MLP neurons of a small language model. Each row is named by its layer, matrix (up: input weights) and neuron, and shows model dimensions 32-127. Each number is 128 + 32 x the weight over its row's rms, rounded and kept within 0 to 255.
Before each neuron's rows, "fires on" lists the tokens most often at its 100 highest values on Wikipedia text that the model never trained on.

fires on: "2", "1", "9", "-", "–"
L9.up110 [186 152 195 133 165 127 176  88 141  68 150  46 117 123  78  70 149 162 167  97 104 115 132 113  93 131  96 167 154 104 128 151 115 131 129 164 125 139  90 164 186 165 148 100 165 106 116 117 204 148 124 121  68 130 115 100 140 176 114 146 126 159 117 105 138 155 113  61 107 118 142  71 153 116 195  99 154 104  92 150 140 114 141 121 104 146 117 113 107 126 140 129 129 124 103 141]

fires on: " |", ")", " (", " /", ":", "."
L11.up262 [170 138 153 100  90 134 111 137 123 122 198  61 117 125 131 171 124 158 185  91 169 131 141 133  69  79 126 105 165 130 142 145 117 146  85 101 162 219 146  96 118 106  87 157 153 132  86 114 141 130 208 157 131  96 134 189 166 117 113 109 112 121 162  95 137 150 123 154 120 117  93 110 114  94  96 185 117 155 156 156  89 104 111 100  99 174 145 116 115 143 122  91  96 157  95  95]

fires on: " with", " has", "D", "HA"
L6.up88 [162 137 129  73 200 156 136  91 150 124 139  82 131 125 136 124 100 139 175 116 148 111 138 106 155 128  98 181 202 108 137 117 105  88 113 140 112 138 130 132 153 146 131 159 186  91  88 210 159 112 165 129 192  83 155 112 118 114  88 165 123 138 133 132 123 186 143 143 166  95 114  97 168  91 129 135 158 135  99 160  95 161 152  87 162 150 106 115 128 149 103 163  47 114  87 104]

fires on: "s", " Sa", " data", "ens", " Mac", "p"
L14.up934 [ 86 112 100 185  98 119 112 163 207 115 110 131 152 130  94  76  68 116  66 136  88 150  88 121 124  77 158 131  47 102 124 118 135 112 106 135 109 145  71 141  94 170 146  45 190 193 151 143 141  69 133 167 156 156 110 141  96 176 105 127 101 104 178 120 158 142 113  99 118 124 119 131 128  80 157 183 180  91 110 153 106 132 125  91 182 128 136 127  70 122  83  96 129 123  78 112]

fires on: "-", ",", " of", "=", " from"
L8.up951 [128 178 143 137 107 128  84 124 183  97 139 186 120 157  78 137  88 111 148 102 124 134  58  73 166 117  66 131 125 119 142  74 105 153  82 153 149 122 162  88  95 138 130  99 131 174  73 106 127  97 141  97 125 146  91 148 129 171 104 178 132 150 106 153 122  88 125 135  64  82  96 115 139  80 150 111  85 119  90 103 138 154  99 154 121 160 132  98  84 166 146 150 144 208 156  87]

fires on: ":", " code", " information"
L7.up390 [142 126 121 107 112 114 155 111 144  54 138 135 145 204 126 122 160  94 141  86 111  62 118 117 197 186  92 131 115  90 141 114  91  65  92 136 149 154 100 150 162 137 131 128 173 166 136 139 136  66 144  76 170 144 130 129 107  98 103 172  99  91 150 175 140 116 125 139  92 124 139 141 113  67 137 124 197  88 181 165 109 138  97 135 116 101 134 195 129 146 171 104 156 191 124 129]

fires on: " he", "\n", " He", " she", " had", " that"
L11.up478 [215 126 135 123 104 197 119 157 132 144 183  80 143 112 125 164 101 109 127 120  89 158  89 122  96 100 124  74 164 138 169 118  66 110  85 146 157 115 165 104 147 160 132  85 156 109  53 128 133 186  93 161 114  73 138 133 136 165  73 148 188 101 123 165 124 200 141 115 128  84 163 138 184 130  99 177 198 112 105 137 110 110  57 118 156 121  84 175 124 158 179 137  72  87 134 114]

fires on: " ", "-", "t", "'", "ma"
L14.up751 [117 154 167  83 124 157 111 113 198  71 139 122  97 148 131 137 130 102 179  97 104 108  90 203 144 169  94 200 104  42 119 178  98 123 137 119 162 136 120 111 137 103  98  99 121 110 171 120 116  96 123 205 172 128 136 143 119 140 122 155 156  80 199 175 154 144 129 124 124 160 165  95 101 104  87 144  99 104 119 156 118 115 123 155  91 110 128 142 139 202 147 121 153 102 202  97]

fires on: "1", " U", " p", "8", "6", " T"
L11.up407 [131 156 115 113 159 146 114 142 154  74 120 157 155 118 108 131 130 110 106 120 211 113 158 143  92 130 115 153 136 154 138 138 127 151 163 137 152 166  97  95 163 102 137  70 139 146  91 144 107 133 156 176 155 110 221 120  70 175 127  76 153  77 153 100 136  43  99  82 134 104 175 133 160 144 123 167  70  96 196  94 111 105 125 106 132  99 112 119 116 159 111  81  80  89  67 125]

fires on: "0", ".", "k", "c", " "
L14.up513 [ 99 188 156 153 153 110 137  94 137 100  97 103 189 146  38  88 127 153 102 123 160 134 140 151 172 114 145 142 153 127 130 141 103 136 180  95 171 105 134 137  95 111 116 144 106 131 136 139  93 127 105 120 146  43 186 106 132  49 145 150 193 136 150 118 129  80 112 110  67 102 125 149 174 117 120  92 135 113  85 127 100 104 132  91 135 122 127 115 129 133 117 121 121 144 161  88]

fires on: " ", ";", " |", "0"
L8.up545 [128 146 167 166 134 102  73 112 129  66 198  69 136 112 132  93 131 124 122 117  99 113 108 117 186 133 180  94 137  87 159 127 115 121  35 115 140 142 142 124 143 143 114 164 130 106  87 138 111 171 166 151 146 144  90 121  99 129  92 187 144  91 179 101 152 104  42 164 112 140 127 116 193  50  71 163 103 113  90 123  99 118 163 120 162 171 183  99 154 125 184  69 157 121 132 112]

fires on: " |", ":", "|", "."
L9.up387 [111 136 135 125 139 126  97 113  95  70 240  79 181 104 138 190  57 154 123 108 122  84 121 119  50 133 129 103 167 114 134 145 116 137 134 127 157 165 141 113 147 135  50 187 166 108 138 145 114 122 198  50 147 117 171 156 147 134 148  99 120  71 103 151 142  90 146 161 133 100 116 175  96  62 129 124 119 138 150 178 109 121 102 117 108 148 142 126 141 131 125 125 142 192 124  86]

fires on: "s", " a", " the", "n", "d"
L15.up998 [176 186 110 138 165 163 140 148 164  75 123 130 168 191 106 101 135 126 114 120 150 154 148 115 132  94 168 182 186 177 168  77 136 104 145  65 115 144  80  76 164  81 136  58  97 124 121 188 129 126 111 137 162 169 181  84 149 177 111 123 190  51 169 169 142 105 125 116 148 110 119 102 107 152 125 142 147  82 138 160 116  70 133 118 137  88 141 124 134  67 115 116 171  70  98  78]

fires on: "\n", " |", " /", ";"
L7.up871 [115 107 137 134  75 140 137 102 148  97 206  75 159 122 129 162  40 119 117 146 116  81  92 116 141 179 136 113 138 127 120 150  37  89 153 116 143 155 122  56 127 185 106 147 131  88 149 157 101  98 181  83 121 103 113 143 146 118 158 135 130 118 179 171 124 154 117 148 112 115 131 164 117 133 173 161 192  94 171 176 118 165 117  87 145 149 122 193 176 151 181 117 116 120 119 123]

fires on: ":"
L6.up585 [ 92 121 138 104  86 116 167 103 192  77 139 139 181 193 108 125 114  68 147  84 114 140  83 129 175 167 156 164 155 125 137 125 125 121 118 168 175 142 109 132  90 110 127 115 198 147 127  96 105 122 182 110 113 117 158  73 155 113 122 157 118 118 144 179 135 166 125 129 102 117 136 149 104 116 146 100 230 108 172 221 107 109 103 168 105 175 143 169 107 172 139 130 163 165 174 115]

fires on: ",", " |", ")", "hi"
L8.up854 [183 124 154 119 115 138  86  94 140 101  75 121 156 135 117 148  83 148  92 147 138  85 116 135  98 135  86 150 166 175 124  92 123 103 129 112 113 126 194 153 144 147  66  98 118 142 154 116 110 151 143  81 162 123 181 101 127 126 140  93 186 179  99 134 131 157 158 132 133 106 160 175 117 119 173 154 100 160 160 192 122 141 110 178 120  67 154  44 120 137 104 114 112 130 123  98]

fires on: " (", ",", " |", " is", " was"
L8.up737 [146 140 108 145 123 154 114 145 121 114 144  73 127 120 130 159 112 121 168 177  94  93  97 122 121 161  71 164 209 124 123 152  89  99 164 133 130 213 100 120 122 152 131 149 157 158 198 146 121 147  98  95 171 116 141 127 138 133 103  86 216 114 127 152 140 126 172 145 138 104 130 191 168 126 147 117 171 172 171 139 107 147 162 149 115 125 157 134 152 185 127 134  94 149  72  81]

fires on: " to", " on", " that", " described"
L11.up502 [104 141 182 120 108 174 133 111 161 116 162 156 145 150  69 116  94  86 125 117 128 136  98 139 181 140  94  93 143 120 136 128 123 121  72  71 149 143 142 130 108 208 108 151 135  83 154 133 134 144  32  78 153 134 149 165 101 194 108 136 145 138 129 230 108 129 119 122 115  95  79 183 172 144  79  87 179  79 119 169 163 102  81 118 150 134 179 156 139 115  97 106 152 132  84 133]

fires on: " |", "\n", " ", " ("
L6.up578 [154 146 110 111 154 140  52  93 162 109 113  65 122  47 105 184 168 176 135 168 112 110 131 132  72 156 143  99 173 119 131 153  88 126 158  92 133 146 169 113 159 198 106 157 121 138 152 190  97 118  94 166 188 130 179 147 111 185 103  99 147 183  95  87 131 152 140 132 139 143  88  81 170  86 181 120 108 176 119 133 151 107 130  86 134 127  81 144 136 166  54 141 148 156  43 164]

fires on: " and", "-", " ", ":", "ial", ","
L13.up507 [134 159 143 153  87 155 122  93 151 115 180 179 214 212 124 121 102 117 105 116 140 107  83 120 163 150  49 154 191  85 143 101  82  49 128 133 141 154 131 115 143 155 143 160 142 160 128 110 167 108 146 128 113 156 122 116 175  95  96 181 102  73 141 178 138 116 152 152  86 110 161 112  72 142 136  94 125  85 113 126 115 151  92 127  99 160 119 138 126  88 122 139 109  85 159  70]

fires on: " ", "1", "0", "4", "2"
L11.up44 [157 196 172 173 138 114 166 140 183 128 132 102  84  71 112 111 104 159 134 159  97 151 173 120 143 182 180 162 150 142 145 106 154 137 159 110 117  96 135 109 112 163 106 111 131 128 132 147  95 118 140 133 109 132 139 160 177 129 136 130 112 140 165  95 170 165  65  86 145 108  78 113 179  86  53 123 141 128 122 114 123 144 118 144 159 147 162 138 178  76 109  45 132 114  98 125]

fires on: "\n", ")", ":", "===", " |"
L6.up55 [132 107 137  69 112 123 120 109 150  86 146 131 189 163 100 109 112 110 123 114 160  95 107 100 168 108 157  98 150  71 109 147  64 104 170  95 114 140 112 118 146 157  66 103 163 137 125 103 181 103 218 133 140 121 167 143  95 103 100  85 119 152 142 153 108 112 104 168 115  85  83 143 122 101 131 119 112  98 178 135 118 175 116 108 131 145 133 191 125 171 118  90 185 149  98 142]

fires on: ";", "/", "0", ".", " –"
L6.up42 [169 117 112 140 138 116 116 105 127 129 157  57  92  69 124  80  89 148 125 100 135  71 117 130 154 129  97 123 121  61 157 144  43  64  78  64 148 142 135 123 134 142 162 200 182  98 123 161 172 148 175 123 132 203 100 174 121 128 164 163 172  76 150 151 115 140 127 137 124 143 115 156  82 109 129 167 133 169  70 103 105 163 109 123 161 126 107  88 184 121 192 121  99  93 119 117]

fires on: ":", ";", "|"
L7.up963 [121 121 109 145 207 155  78 138 134 104 178  81 145 130 121 164 110 125 116 116 101 117 129 143  67  76 117 177 145 124 131 146  91  97 114 188 153 168 102 103 116 156  93 125 140 142  66 163 140 100 140 149 165 128 187 169 145 128 142 103 141 100 164 173 115 160 146 138 136 118  81 100 123  65 127 134  74 164 166 140 119 141 130 122 122  94 128 143 135 139  97  68  73 166 113  88]

fires on: "1", " United", "2", " "
L8.up733 [110 147 140 182 116 109 148 104 173 136 170  87 189 138 108  99 136  79 147  82 135 109 117 107 164 138 167 109 151 126 129 153  95  86 158 139 116  89  69 157 145 119 173 118 133 145 148 115 115  96 156 173 103 159 168  63 106  81  91 165 114 124 163 125 117 102 104 122 141  83 112 136 142 191 138 150 110 146 150 166  81 147 147  97 136  69 149 102 115 115 215  80 177 144 138 110]

fires on: " an", "-", " put", "Career", " gr"
L8.up468 [ 84 163 116 151 118 160 130 127 171 134 156 120 179 161 131 138 139 168 116 133 152 118 102 153 160 122 100 136 117  88 139 100 170 105  89 176 126 139  83  58 183 131 111 136 151 121 107 112 114 114 125 115 224 129 138  90 128 147  50 130  93 143 171 129 142  77 133 166 127 150 157  98 160  92 183  95 104 108 144 158  76  93 110 163 145 171 162 102 129 122  66 101  60 157 113 149]

fires on: " to", " Fe", " Mc", " McC", " He", "P"
L15.up995 [188 141 115 113  82 126  83  72  92 134 166 136 100 165 108 123  87 108 188 112 138  40  57 116 179 133 129  83 103 125 186 136 135  56 132  98 155 123 189 137 135  89  67 144 143  73 112 141 149 129  71  87 141 127 107 102 112 134 137 114 173 103 153 115 158 107  96  95 112 124 146 120 108 158 143 103 153  78 105 109  87 117  93  91 116  90 191 132 111 145 167 141 120 121  90 112]

fires on: " |", " ", "2", "1"
L8.up1009 [102 146 166 158 163 102  99 107 155 125 170 121 123  23 122  48  62 164 173 121 162 124 102 156 101 134 185 136 149 117 135 138 143 103 182 120 144  75 159  91 141 144 125 104 110 119 128 156 106 109 125 207 176  62  91 170 105 138 102 150 119 107 190 124 126 130  49 148 105 112 150 160  87 139 105 178 103 110 119 128 111 110 124  78 137 136 145 119 181  62 153  84 147 129  96 131]

fires on: " |", ";", " and"
L11.up892 [102 150 123 222 193 140 106 122 165  98 162 161  89 117 147  92  81 139 167 121 111 149 143 131 126 152 150 129 139  63 110 131  99  48 143 136 136  89 128 143 127 171 177 102 129 144 163 141 179  96  84 156 148 128 136 165 107 142 100 146 117 158 163 108 128 103 136 167 143 125 117  76 196 107 129 175 150  80 143 116 143 147 131  89 191 148 205 113 145  85 142  99 151 143  77 106]

fires on: "1", " T", "n"
L14.up60 [ 86 183 139 180 161 124 158 142 130  97 122 164  82 111 100  90  89 112 127 110 157 168  79 187 102 107 164 212 138 173 146 107 152 136 144 118 137 166 150 128 147 101 119  47 126 134 139 163 109 111 160 136 105 176 157  98 124 151 120 105 159 123 152  98 108 122  95 112 107 136  91 156 207 160  89 131 133 157 181 176 145 142 138 115 163 114 132  75 125  79 102  71 121 129  97 132]

fires on: " ", "1", " ("
L13.up855 [110 156 202 156 170 111  79 105 144 150 137 132  97 133  94 156 126 160 188 132 115  95  81 111 164 208 140 115 103 148 165 153 170 141 116  73 173 100  96 128 105 171 117  95  80  99 147 146  90 144 113 156 135 137 145 167  83  82 113  94 164 160 147  95 112 112  92 111  67 131 144 167 209 113  90 144 168  84  99 181 118 133 162  98 167 141 157 141 120 139 137 132 197 119 122  96]

fires on: " to", "s", " with", " and", " on"
L15.up773 [124  94 226  77  99 132 124  21 165 159 110  86 177 165 103  99 101 125  58 118 161 119 104  75 162 131 145 124 182  86 144  92  99  66  88 119 139 122 169 125 132 210 162  97 174 177 162 158 135 136 131 125 165  83 112 133 146 156 165 182 150 118 139 184 114 130 144 137 107 115 129 188 116 110 144 111 171 137 114 146 148 103 138 155 188 114 131 165 143 166  92 168 146 120 126 118]

fires on: "–", " |", "\n", "-"
L13.up1016 [150 134 146 104 111 190 126 118 161 122  97 101 121 137 122 101 133 161 154 147 142 106 161  91 107 150 162 158 131 113 137 121  85  92 160 137 159 122 118  92 144 113 130 148  43 111 106 132 171 149 100 179 201 136 124 131  86 158 126  99  95 219 156  78 113 114 142 126 136 140  74  70 115 115  76 112 113 143 115 148 147  97 115  64  91 182 100 113 125 123 126 109 146  87 135 124]

fires on: "1", "-", "2", "4", "6", " "
L11.up187 [115 142 177 146 193 122 159 129  77 107 142 113 121  60 153 155 109 110 131 166 146 158 131 123 128 125 156 143 162 130 105 138  81  87 146 104 140 117 117  94 155 101 153  66 115 161 104 169 165 127 121 169 110 162 140 145 115 147 112 135 190 133 134 123 164 102 147 152 115  99  88  71 149  93  93 163 113 183 159 126 120 114 181 101 141 102 135 133 198 104 140  81 114  83  84  95]

fires on: " ", " of", " in", " from"
L6.up255 [105 125 199 171 113 123 122 101 137 136 121 137 176 151 127 168 126 196 143 119 135 116  74 114 193 171 104  88 144  96 136 130  51  78  71 149 133  90 156 141  99 157 109 142 174 153 108 121 142 167 123 107 119 114  54 154 145 162 144 139 135 100 141 162 103 136 153 109 125 108  68 158 142  85 104 156  92 162  96  89 137 142 100 119 164 124 169  88  97 149 132 109 146 185 159 134]

fires on: ";", "0", " |", " medal", "2", " place"
L8.up867 [179 141 157 174  94 121 163 117 144  79 169  68  95  83 108  95 111 126 140 148  79 141  97 120  76 152 123  79 141  63 143 185  52  85 133 182 138 169  80  78 133 137  96 166  90 131 120 119 114 145 139 134 108 187 108 137 121 132 127 159 127  98 150 172 125  61  79 101  93 131 123 133  84 160 157 174 141 128 127 122 122 117 143 106 113 112 100 108 160 146 113 127 148 142 101 103]

fires on: "0", " U", "1"
L7.up1 [193 152 138 148  75 144 113 141  98 137 202 113 161 101 108  70 126 149 117 122 108 166 147 158 114 169 149 129 166  60 119 158  89 105  92  72 155 172 120 142 106 178 141 188 125 168 112 133 107 103 176 126 112  84 132 118 145 173 123  76 158  78 188 130 145  98 103 141 119  83  80 116 144 132 139 111 142 103 153 126 165  96 185  48 103 121 129 123  67 127 203 160  98 124  71 138]

fires on: ".", "\"", "Personal"
L8.up552 [ 99 131 136 124 119 190  47 136 192 109 128  75 134 142 116 200  91 123 100 119  68 124  56 158 108 150  64 139 128 107 163 110  83 127 129 120 134 199 134  62 200 125  79 124 114 133 148 149 106  95 137  89 124 183 201 138 188 122 112 109  98 159 127 149 153 112 158 145 121 136 158 114 133  68 115 106 161 118 128 172  75  96 131 177  98 157  92 118  86 188  71  62 104 135 133 127]

fires on: "5", "0", ".", "6", " |", "7"
L9.up561 [150 142 110 121 126 142  52 109 154 128 134 119 108 132 123 158  74  81  61 167 139  72  93 150 103 138 107 138 161 112 119 153  80 183 108 102 127 132 157 132 109 133 112 130 122 147 186 157 178 110 165 143 182 172 198 138 128 154 122 131 108 168 144 164 151 117 185 178 159 118 135 159 100  93 139 130  73  70 188 137 131  95  95 166 118  93  86 143 148 163  97  15  63 138 152 113]

fires on: "1", "2", "8", "."
L9.up993 [122 131 225 178 152 126 170 100 167 114 133 114  94  94 100 155 101 194 120 151 150 113 171 140  91 113 130  99 151 138 140  63 133 139 146 149 173 132 102 168 178 212  88  87 141  89 115 149 132 141 137 127 139  74 131 194 174 100 198 175 103 132 111 145 137 190 113 108 120 118 112 157 166 123 168 161 118 107  94 161 112 100  99 131  83 152 113 163 144 119 110 181  91 123 106 118]

fires on: "1", "2", "4", "3", "8", "7"
L6.up749 [137 152 129 180 142 154 137 130 147 112 132 140 180 215 123  78 121 129 121  90 175 145 120 104 137  98 149 110 122 129 134 102 121  87 130 151 104  52 108 151 113  98 161  60 107 166 150 173 126 122 113 132 184 113 173 105 125 123 141 150 141 137 163  84 161  79 109 172 119 118 106 194 204 133  58 118 171 121  76 158 113  87 127 147 150 143 131  58 161  90 186  81 121 147 147 123]

fires on: "5", "2", "3", "4", "1"
L7.up395 [189 135 146 169 133 117 119 126  95 152 183 185 200 174 142  71 144 102 141  29 165 116  82 150 137 138  79 179 112 123 128 128  95  77 136 134 141 156  82 152 126 119 126  92  80 167 101 132 117 160 179 105 111 119 155  93  92  67 119 189 112  88 141 126 152  58 122 118 117 138 120 133 122 158 133 137 168 162 120 115  89 132 103  98 156 126 154  86 104 152 143  26 167 103 107 102]

fires on: "1", "-", "0", "3", "2", "4"
L8.up824 [202 131 144  90 137 106 103 131 112 147 182  93 146  99  96 100  76 125 146  78 130  66  91 177  51 108 108 153 134 143 138 115  84 159 137 146 148 143 102  87 174 125 167 159 124 120  77 110 153 108 134  86 107 193 112 162 100 128  79 139 125  63 131 122 168  94  75 131 114  60 142 116 149 135 129 142 144 178  89 142 131  84  75 103 128 129 151 156 151 148 182 129 123  82 155  63]

fires on: " |", ".", "4", "0", ":", "d"
L8.up956 [172 121 144 173 130 115 113  82  94  67 185 148 114  86 108 112  92 119 179  71 136  57 132 151  96 146 108 173 146 173 148 176 115 112 145  94 132 133 152 113 170  82 135 105 104 131 134 146 174 112 200 186 140 122 150 112  79 134  76 141 146  53 120 147 147  94 129 108 119  93 137 142 131 125 130 150 120 151 172  96 139 138 139 132 105 140 131 120  92 142 199 108 139  87 131  78]

fires on: " who", " that", "hi", "che", " he"
L6.up385 [121 139 184 176  84 154 120 101 151 101 168 158  95  58  96 118 130 136 133  96  74 144 142 123 112 121 110  56 132 103 162 152 155 112 112 104 135  82  93  99 107 153 130  95 162 113  90 181 100 122 104 144 110 100 154 171 104 157  93 147 154  88 155 154 129 172  83 120 131  78 137 153 155 118  94 164 156  92  68  73 135 177 113  99 121  93 151 106 136 138 145 151 118 151 184  97]

fires on: "1", "0", "2"
L7.up972 [159 159 137 162 149  43 101 127 196 116 182 105  98 117 119 123 136 135 103  91  99 100 111 106 140 137 199 133 161  83 151 102  98 136 180 156 112  87  90 114 155 159 157  86 126 133 149  91 127 120  73  94 145 189 161 111 114 156  92 160 115 124 148 112 133  28  98 164 125  31 167 110 140 132  90  97 150 166  99 104 128 142  80 135 143 136 154 183 109 134 123 116  75  49 124 116]

fires on: ",", ";", " |", " code", ".", " /"
L6.up544 [123 145 108 189 118 104 145 119 115  69 209 124 155 135 152 136 100 151 138  99 108 112 115 104 194 127 153 171 102  48 128 219  92  79 110 154 147 107 113 116 109 153  92 175 131 149 139 136 137 118 158 108 134 162 129 163  69 131 172 143 164  95 160 158 116  75  88 204 136  89 192 116 172 122 115 140 120 142 168 153  76 203 143 101 167  78 135 128 120 110 156 110 131 184  59 113]

fires on: " and", "s", " the", " ", ":"
L14.up54 [144 108 168 153 105 105 106 111 190  92 121 124 154 159 111 153 136 107 125  37 162  67 116 127 127 143 102 114 154 131 111 135 105 109 157 176 161  94 148 112 159  78 166 137 122 164 164 126 144 183 113 204 183 131 148  54 119 118 167 118 111  61 148 158 118 147  80 118 135 143 174 113  82 104  44  93 149 135 134  87 151 148 174 104 108 133 128 144  94 131 172 136 158 100 107  66]

fires on: "1", "6", "8", "7", "2"
L7.up553 [147 127 109 152 107 144 128 122 150 114 161 146 151 118 138  59 102 194 148 130 144 102 129 120  70 160 139 111 122  93 121 158 111  92 150  67 147 122 124 154 145 139 141 195 142 157 142 120 129  52 108 135 108 121 145  61 109 160  95  83 142  38 189 139 131 142  79 171 172 106 142 161 146 127 140 181 144 158 103 127 118 125 171 120 125 122 167 120 153 187 206 101  70  39 103 115]

fires on: "9", "0", "2"
L11.up191 [174 109 136 131 121 140 114 127 152 120 151  81 142  58 137  57  86 175 146 123 161 133 192 115 149 154 206  88 146 137 144 143 102 131 155  68 151 139 162  80 130 150 154 154  82 124  99 159 168 111  83 153 113  53 111 162 152 131 113 135 145 105 107 127 121 125 101 165 146 113 109 139 163 131 111 103 129 120 165 124 150 109 176  69 122 150 117 142 121 154 162 134  76  91  48 118]

fires on: "9", "0", " Law", "1"
L8.up144 [144 159 107 124 146 166 122  81 152  66 147  80 147 142  76 119 152 108 192 110  77 178  88  97 102  97  71 136 202  99 116 144 118 140 131 111 125 158  82  96 149 118  76 135 154 168 149 130 201 125 166 113 157 138 101  97 121 181 137 148 206 158 104 138 150 114 129 149 122 102 223  83 143 138 214 118 106 135  88 137 140 106 133 126 131 137 156 111 108 160  78 133  64 150 135  99]

fires on: " the", " ", "ten"
L15.up600 [147 134 161 114 156  88 111  67 168  89 105 134 124 114  46 108 144 113 146 156 106  36 117 127 124 167 132 141 144 110 130 169 151 157 141  84 206 137 126  91 145  84 128 114  90 208 138 149  94 147 115 203 120 143 171  93 110 114  99 118 182 119 155 172 144 117 109  82  83 146 177 150 192  25  89 136 133 146 135 141  84 140 144  87 121  90 164 109 108 152 210 137  94 154 143 122]

fires on: "-", "\n", "the"
L13.up332 [152 107 155 132  96 145 199 114 206 106 125  54 113 141 117 131 105 143 145  57 135 122 114  74 128 221 186 124 202 154 129 146  68  96 158 143 130 107  95  69 131 123 150 118  87 133 164 196 131 165 117  72 125 126 162 106 105 140 117 137 156  68 171 139  89 145 122 147 137  75  83 112 112 134 101 126 131 122 154 152 156 104 126 112 100 141 110 179 151 117 146  78 157  69 105  85]

fires on: " ", " |", "2", "3", "1"
L8.up579 [146 146 172 166 134 101  89 127 105 114 151  97 106  80  97 126 117 191 151 104 131 126 133 116 120  79 182 122 140  73 141 131 124 119  98  55 152 103 166  97 104 162 150 138 122 149 142 168 137 148 145 215 126 160 127 172 141 133  86 183 127 170 193  96 169  83  61 191 160 128 132 122 167 104 102 132  83 110  97 117 141 101 119 102 184 133 179  71 162 101 143  97 132 116 205 103]

fires on: "s", " ", "a", " a", " Sa"
L14.up292 [ 78 149 148 184 100 154  77  99 133 135 123 137 114 130 101 103 142 146  96 149 135 136 126 157 184 125  81 132 114  89  81  93 154  72 179  91 140 130 128 117 226 102  55  82 176 163 124 147 140 125 115 140 207 118 140  80 134 133 111 133  93  45 166 137 152 178 130 123 106 125  72 157 148  95 131 136 164 104 114 184  90 135 110  91 149 108 171 113 106 101  97  75 101  84  98 128]

fires on: ",", "en", "zu", " |", " &"
L9.up441 [158 110 131  73 164 154  85 131 125 119  79 193 154 121 125 100  40 192 122 149 121 103 109  48 114 118 116 143 182 142 133 132  53 126  91 114 116 105 177 107 167 138 126 104 150 166 139 119 176 137 160 108 119 103 173 137 156 167 124 134 135 105  91 146 120 143 140 110 128  70 115 143  74 110 138 172  90  79 141 130 131 166 101 171 151 108 192 122 118  84 137 101  96 137  69 126]

fires on: "–", " |", ":", "0", " –"
L8.up67 [141 141 119 112  97 133  95 117 107  90 149 123  93 147 111  60 160 142 175 104 100  91 115 114 168 143 173 166  76  45 123 131  89 105 110 133 126 124 159 124 202 143 143 100 112 145 134 128  94 100 175 180 213 149 106 144  60 163  89 151 117 134 210 140 113 101 123 133  87 124 105 104 121  68 150 159 142 141  89 122 159 157 133  83 113 142 130 162 144  93 137 107 116  88 142 124]

fires on: " be", " co", " go", "li", "ce"
L8.up861 [141 133 165 159  74 211 126 130 142 156 107 124 164 171 140  46 140 126 148 137 142 127  88 145 126 154 126 103  93  76 136  94 126 113 135  92 132 114 123 145 117 104 102 148 180 155 144 112  97 190  79 151 150 119  62 137 135 204  71 108 139 146  83 169 143 205 105 127 102 137 131 133 114 153  71 174 157  73  99 120 141 142 125 108 163 193 173 112 109 126 189 103  99  83  95 140]

fires on: " |", "\n", ":", "″", "′"
L6.up906 [217 127 158 103  88 180 117 117 135 137 112  86 118 114  61  95 104 111 128  72 150 106  64  51 111 133 110 127 161 151 130 118  34 105 134 117 137  97 163  94 157 118 114  97 163 136  83 194 165  90 162 146 134 118 163 155 129 171 137 132 128 164 154 177 145 118 141 131 130  81 126 104 115  89 131  96 132 126 155 139 124 103 119 129 151 116  98 181 172 147 146 129 163 162 152  81]